From a checkpoint of a small transformer trained on Wikipedia: MLP 1152 ReLU, vocabulary 615.
MLP neurons of a small language model. Each row is named by its layer, matrix (down: output weights) and neuron, and shows model dimensions 16-79. Each number is 50 + 15 x the weight over its row's rms, rounded and kept within 0 to 99.
A block is one neuron, or neurons of one layer that tend to fire together. After each block is what it responds to, as a language model described it from the Wikipedia text at the highest values.

L3.down233:89 57 37 45 53 48 35 31 35 36 51 25 65 52 49 27 72 66 59 47 46 64 57 75 61 63 70 28 59 56 49 30 58 37 74 26 40 72 42 51 56 52 37 43 24 48 55 63 59 39 48 34 65 66 71 46 72 37 14 74 31 41 54 65
L3.down560:34 42 48 34 45 45 34 39 17 70 73 29 47 35 74 45 79 56 39 45 59 52 49 49 29 42 53 64 41 66 64 41 21 46 40 36 37 64 44 26 68 82 43 37 55 50 53 22 44 68 29 49 66 58 89 51 14 63 56 43 41 13 53 55
L3.down681:64 51 52 57 43 82 17 41 46 78 81 39 63 61 51 63 58 33 43 68 46 39 34 65 32 32 27 52 24 60 33 56 21 61 59 41 54 30 31 38 59 24 66 37 60 41 45 57 54 34 62 55 73 33 69 49 57 57 44 93 36 51 72 45
L3.down1107:36 54 50 65 46 63 38 59 66 34 47 39 56 70 62 70 68 66 61 58 53 26 27 76 31 44 42 50 77 30 35 57 64 75 18 54 50 42 60 64 59 46 71 62 28 47 44 44 67 34 36 34 49 55 43 60 40 28 35 50 32 50 38 53
Sentence-opening "In". The first word or word piece of a new sentence or clause, mostly "In" after a period or "in" after a comma (In 1978, in 2022), also split openers like I+n, A+t, Whi+le.

L2.down147:42 28 41 50 52 64 57 56 43 68 53 57 56 76 36 84 27 82 22 82 37 61 49 49 55 42 08 61 42 60 38 53 66 56 43 52 50 35 47 43 41 71 42 31 54 56 46 43 38 46 52 67 71 47 51 23 51 34 62 56 65 49 38 57
L2.down453:73 33 58 48 43 50 39 57 59 59 43 54 53 50 44 59 66 30 35 45 48 45 33 51 55 34 41 65 61 35 45 43 36 42 26 28 21 80 37 59 62 71 61 69 40 75 42 30 46 45 53 60 54 34 40 50 33 42 60 43 62 55 52 45
Mid-word continuation pieces. Word-piece tokens that continue a word split after a short start like "s" or "in", such as is-land, ins-ide, in-st-ead, in-cl-uded.

L2.down347:54 41 55 45 48 64 48 45 61 57 53 57 39 39 46 26 60 70 31 48 42 20 70 35 66 65 53 36 58 35 38 59 58 47 79 43 51 23 52 33 56 33 46 66 47 35 35 73 95 51 34 57 37 53 56 65 26 56 27 63 43 37 50 30
L2.down734:45 68 22 43 45 42 41 52 61 60 55 76 58 36 51 41 64 59 28 49 77 37 51 51 61 19 46 35 70 51 67 43 48 50 35 84 49 49 58 65 20 23 45 34 34 62 62 50 58 43 34 55 70 60 52 70 52 70 59 52 56 60 48 55
Word-final inflectional suffixes. Closing suffix pieces completing a word split into several tokens, mostly past-tense/participle -ed as in establis-hed, submitt-ed, recogniz-ed, also -es, -m.

L4.down357:65 37 32 99 24 76 40 36 70 54 38 36 49 49 58 42 48 61 58 45 68 28 42 43 34 71 49 54 50 55 40 45 47 44 54 38 55 61 69 47 42 57 48 47 40 57 68 65 58 64 42 56 30 40 35 34 70 51 57 63 48 12 69 97
L4.down375:66 57 38 53 56 71 47 25 27 49 66 67 33 40 51 52 39 42 35 65 50 32 47 25 40 78 56 45 49 28 37 50 45 67 38 72 62 48 32 46 62 46 60 71 39 46 64 49 55 50 37 40 50 51 32 39 19 35 52 69 50 41 63 37
L4.down394:65 60 70 29 45 56 42 62 39 42 34 66 69 53 50 61 62 57 26 45 43 51 40 41 60 66 31 47 50 35 53 68 63 57 36 52 57 68 39 35 24 62 58 38 53 47 55 28 53 29 37 34 30 62 55 54 38 48 54 67 16 40 22 91
L4.down503:59 59 50 42 34 40 64 51 61 49 66 93 59 43 67 47 58 57 64 58 63 33 61 37 26 31 36 48 45 59 61 51 47 54 44 50 55 50 57 67 52 49 50 40 53 40 58 39 33 51 34 37 92 46 33 47 22 41 98 69 46 53 74 65
L4.down699:86 43 45 67 52 64 72 44 60 48 65 31 51 59 55 18 11 59 37 33 76 23 66 45 41 48 52 50 54 66 50 26 52 53 46 36 57 52 52 56 43 44 48 39 26 60 76 50 72 46 43 42 59 77 58 58 80 63 36 40 43 20 21 31
L4.down723:48 70 38 31 32 70 50 27 45 62 70 45 82 61 83 67 74 55 04 60 75 84 55 78 77 60 38 46 49 46 24 69 32 49 64 66 47 32 54 31 47 29 39 74 49 54 43 62 65 36 35 56 69 55 64 58 30 58 35 56 20 40 63 50
L4.down970:62 57 40 36 65 45 59 36 52 46 50 49 45 32 26 67 47 75 62 58 32 57 41 54 43 55 66 48 43 52 46 40 46 33 49 49 52 79 56 73 50 81 46 50 36 73 68 34 65 43 43 46 48 77 50 59 38 62 35 47 48 42 65 47
L4.down1055:58 70 23 46 56 47 43 60 58 42 33 29 36 42 80 49 59 46 39 53 71 39 41 51 56 59 21 36 32 53 29 18 66 62 67 99 44 79 54 74 64 60 30 48 33 20 49 45 69 37 36 78 59 37 57 54 41 50 63 65 50 54 49 69
Sentence-opening time phrases. Final pieces of sentence-initial date or connective openers, chiefly month endings (Sept-ember, Febru-ary), plus In/When/After/However/Although and commas after "In 2015".

L3.down39:44 54 75 34 70 39 61 49 33 84 40 40 41 54 35 46 60 64 43 45 61 55 45 44 73 63 76 31 57 49 40 25 56 38 08 66 63 80 57 56 56 42 32 58 62 29 43 45 36 70 55 44 64 42 41 12 63 57 23 70 56 54 25 63
L3.down466:40 55 42 36 45 76 54 46 49 24 70 32 66 46 67 35 55 46 72 69 42 48 33 57 39 26 51 60 50 43 51 52 36 52 22 60 60 52 33 65 54 24 40 48 72 27 49 48 46 76 68 43 52 75 35 17 26 52 81 46 65 51 24 38
L3.down699:53 52 42 49 41 37 76 45 36 64 65 81 73 55 36 39 32 47 73 45 63 47 51 34 55 43 62 75 67 39 33 16 66 37 21 75 73 53 47 56 31 28 61 51 59 52 38 50 63 70 49 21 32 65 49 43 46 57 63 71 57 90 52 46
L3.down863:42 43 40 16 29 19 84 39 42 66 58 60 62 63 57 61 38 56 58 49 66 53 45 52 56 58 70 41 59 42 15 63 67 53 75 45 46 74 52 47 34 28 58 56 68 53 50 63 46 69 55 62 48 74 46 36 36 45 49 72 79 68 69 73
Verb-ending word pieces. Final word pieces completing a verb split into tokens, mostly past-tense or -ing endings after a subject, like mad-e, defe-ated, caus-ing.

L4.down95:75 61 62 66 49 42 36 35 28 61 13 53 61 76 41 57 66 58 40 52 81 54 48 35 51 35 61 26 65 70 35 53 46 43 53 65 62 76 39 50 45 68 42 71 65 45 40 72 58 46 11 24 56 70 90 43 35 71 49 55 52 63 47 38
L4.down99:71 61 44 31 65 49 55 36 49 76 42 66 71 53 47 45 33 44 46 25 47 10 63 46 46 39 57 70 44 45 64 63 55 54 48 57 41 52 85 42 52 75 68 48 50 49 75 59 47 24 37 11 37 39 58 51 39 63 70 52 44 68 53 37
L4.down157:62 24 39 46 27 52 37 55 83 49 60 66 38 46 57 48 46 67 60 73 61 46 48 50 31 40 76 64 34 33 39 76 54 16 40 69 48 57 33 27 45 85 56 40 67 37 44 73 42 61 68 47 55 55 60 69 18 24 44 32 34 59 41 39
L4.down158:59 41 71 46 54 55 61 43 46 37 70 59 37 62 33 72 62 81 43 91 52 51 56 41 46 57 72 28 48 39 53 73 44 13 72 48 37 67 48 44 72 61 49 56 34 60 56 36 51 69 48 59 33 45 51 62 55 53 29 68 23 34 09 44
L4.down229:46 37 45 55 86 43 45 46 74 35 13 35 34 70 28 61 42 64 35 43 58 30 54 51 45 53 68 22 50 34 39 61 50 21 63 68 17 41 69 43 35 38 30 65 42 62 46 45 71 63 51 49 54 57 62 51 27 41 69 36 27 67 39 77
L4.down406:39 51 42 45 45 38 51 69 32 48 53 75 65 35 53 48 55 31 33 52 58 72 61 76 27 58 32 47 54 72 41 47 66 55 51 57 41 54 60 55 51 67 64 32 55 37 63 52 61 74 18 20 62 41 39 52 31 68 50 83 45 45 43 70
L4.down680:36 46 48 70 43 78 58 45 53 56 38 95 23 48 35 55 62 37 55 63 35 24 71 77 46 68 57 52 28 50 13 21 51 61 60 34 62 49 46 51 41 70 28 52 70 39 45 47 53 81 48 49 33 53 49 50 63 58 44 44 51 59 46 47
L4.down896:44 23 55 29 30 40 60 57 58 16 64 53 37 27 40 47 43 30 64 23 37 60 39 65 57 26 27 36 48 70 63 58 40 57 19 61 62 06 50 68 58 31 22 58 55 52 48 68 47 45 43 44 53 55 48 55 51 48 35 48 35 21 17 43
Verb-completing suffix pieces. Final word pieces that complete a split verb, mostly "began" (beg+an), plus past endings like start-ed, plac-ed, arm-ed, to-ok.

L2.down49:69 45 27 34 80 50 18 48 53 72 61 58 44 74 62 58 56 67 22 28 61 55 71 40 61 53 28 57 61 33 35 58 66 32 37 49 74 20 23 61 57 56 25 52 54 35 34 65 71 48 59 41 22 68 62 33 64 65 60 66 28 59 57 75
L2.down537:52 68 36 38 14 48 28 43 56 52 78 56 77 44 47 38 40 33 28 44 51 65 82 45 76 53 18 18 54 57 57 45 56 55 54 70 79 49 56 42 57 67 20 56 32 52 59 67 62 69 54 52 68 46 66 48 46 55 72 84 27 50 58 44
Month name pieces. Word-piece continuations of month names in dates, like Ju-ly, Nov-ember, Mar-ch, Aug-ust, S-ep-tember, plus the space before a year after In (In 1939).

L4.down176:65 66 64 64 40 57 49 45 49 49 55 32 62 66 46 30 68 66 77 60 48 65 44 44 52 29 48 54 48 27 52 29 48 58 60 51 52 62 27 51 55 58 38 71 64 49 63 38 93 26 52 34 41 75 68 54 39 60 53 49 68 45 38 49
L4.down485:61 59 48 50 39 63 65 50 61 59 58 41 62 77 59 78 62 42 37 68 66 42 52 36 48 33 35 29 43 49 29 99 45 73 19 31 75 26 40 71 51 62 33 75 59 42 46 44 80 66 33 27 61 53 61 49 47 52 43 27 72 61 69 26
L4.down491:64 63 24 39 49 58 70 74 26 42 56 36 40 47 74 38 60 52 76 55 61 46 37 43 64 17 37 34 69 64 81 46 48 67 35 61 66 47 25 46 59 23 68 50 42 54 67 45 28 48 34 49 58 46 44 61 66 67 66 67 65 41 54 47
L4.down835:61 69 59 63 51 61 28 69 53 60 40 58 62 44 18 44 59 39 31 51 58 48 49 50 58 42 53 52 33 76 75 45 59 56 38 43 35 59 18 54 36 66 76 62 83 42 31 36 66 71 11 40 68 68 51 44 59 52 51 44 04 41 58 45
L4.down904:47 41 71 16 20 25 49 32 62 38 62 63 28 71 52 48 66 64 56 53 52 47 51 55 27 48 49 59 58 71 47 45 33 26 44 58 62 43 61 68 34 46 45 48 58 90 57 26 45 53 42 32 58 26 64 44 62 49 46 34 38 57 52 33
L4.down927:68 49 68 69 35 72 42 68 57 55 40 57 54 53 45 45 50 67 60 67 17 49 55 52 71 34 61 64 71 62 58 56 90 47 50 51 64 22 50 23 62 37 19 49 53 71 35 64 46 57 51 46 40 43 49 50 34 27 40 38 52 47 47 37
L4.down975:46 41 38 49 56 55 58 59 56 46 75 53 39 17 62 65 54 70 48 45 76 65 73 49 60 48 43 51 41 37 48 55 40 72 38 54 45 23 20 37 56 49 46 39 59 27 42 53 77 55 74 60 91 42 53 52 81 71 58 56 69 24 29 33
L4.down1012:64 39 83 19 67 79 23 30 83 53 56 49 62 81 31 46 90 63 43 55 53 50 51 60 48 49 54 53 35 58 40 59 46 53 36 53 38 64 55 48 41 62 26 40 78 55 38 49 61 43 42 66 36 47 54 49 82 49 52 50 72 72 56 61
Mid-word fragments. Middle pieces of common words split into odd small fragments, above all st in sy-st-em, also lit-t-le, nor-th, Ty-p-e, U.-S-.

L3.down0:40 42 53 30 64 66 61 52 32 36 58 64 08 26 41 30 49 67 45 58 28 40 24 10 78 42 36 39 91 57 45 50 37 57 40 53 38 49 33 42 63 43 78 53 36 67 82 31 66 47 37 54 42 59 55 55 27 46 57 62 66 34 34 58
L3.down468:56 72 34 34 54 23 59 49 38 34 31 37 27 67 43 67 23 53 25 35 68 64 24 31 58 66 52 50 59 43 61 62 42 48 68 25 35 48 55 46 49 51 41 84 27 55 44 35 52 69 64 29 67 48 39 74 55 32 17 50 48 51 43 31
L3.down868:71 85 46 52 53 31 63 35 36 56 50 50 26 49 43 71 62 57 63 61 57 49 60 48 38 73 74 43 37 48 56 48 66 70 57 53 56 33 69 40 52 54 44 37 20 65 59 48 75 40 60 26 61 43 86 66 35 40 63 07 61 44 65 49
L3.down1139:39 76 63 63 46 40 77 32 51 51 35 18 38 33 40 54 54 28 58 59 31 41 41 68 39 54 44 45 40 52 57 55 27 56 61 24 54 39 59 55 54 63 56 60 53 36 29 51 62 48 27 22 62 66 62 47 55 47 46 46 42 54 54 57
Mid-word fragment tokens. Short subword pieces inside a word split into several tokens, right after a first fragment, such as sat-ell-ite, sur-f-ace, Stat-ist-ics, mat-c-hes.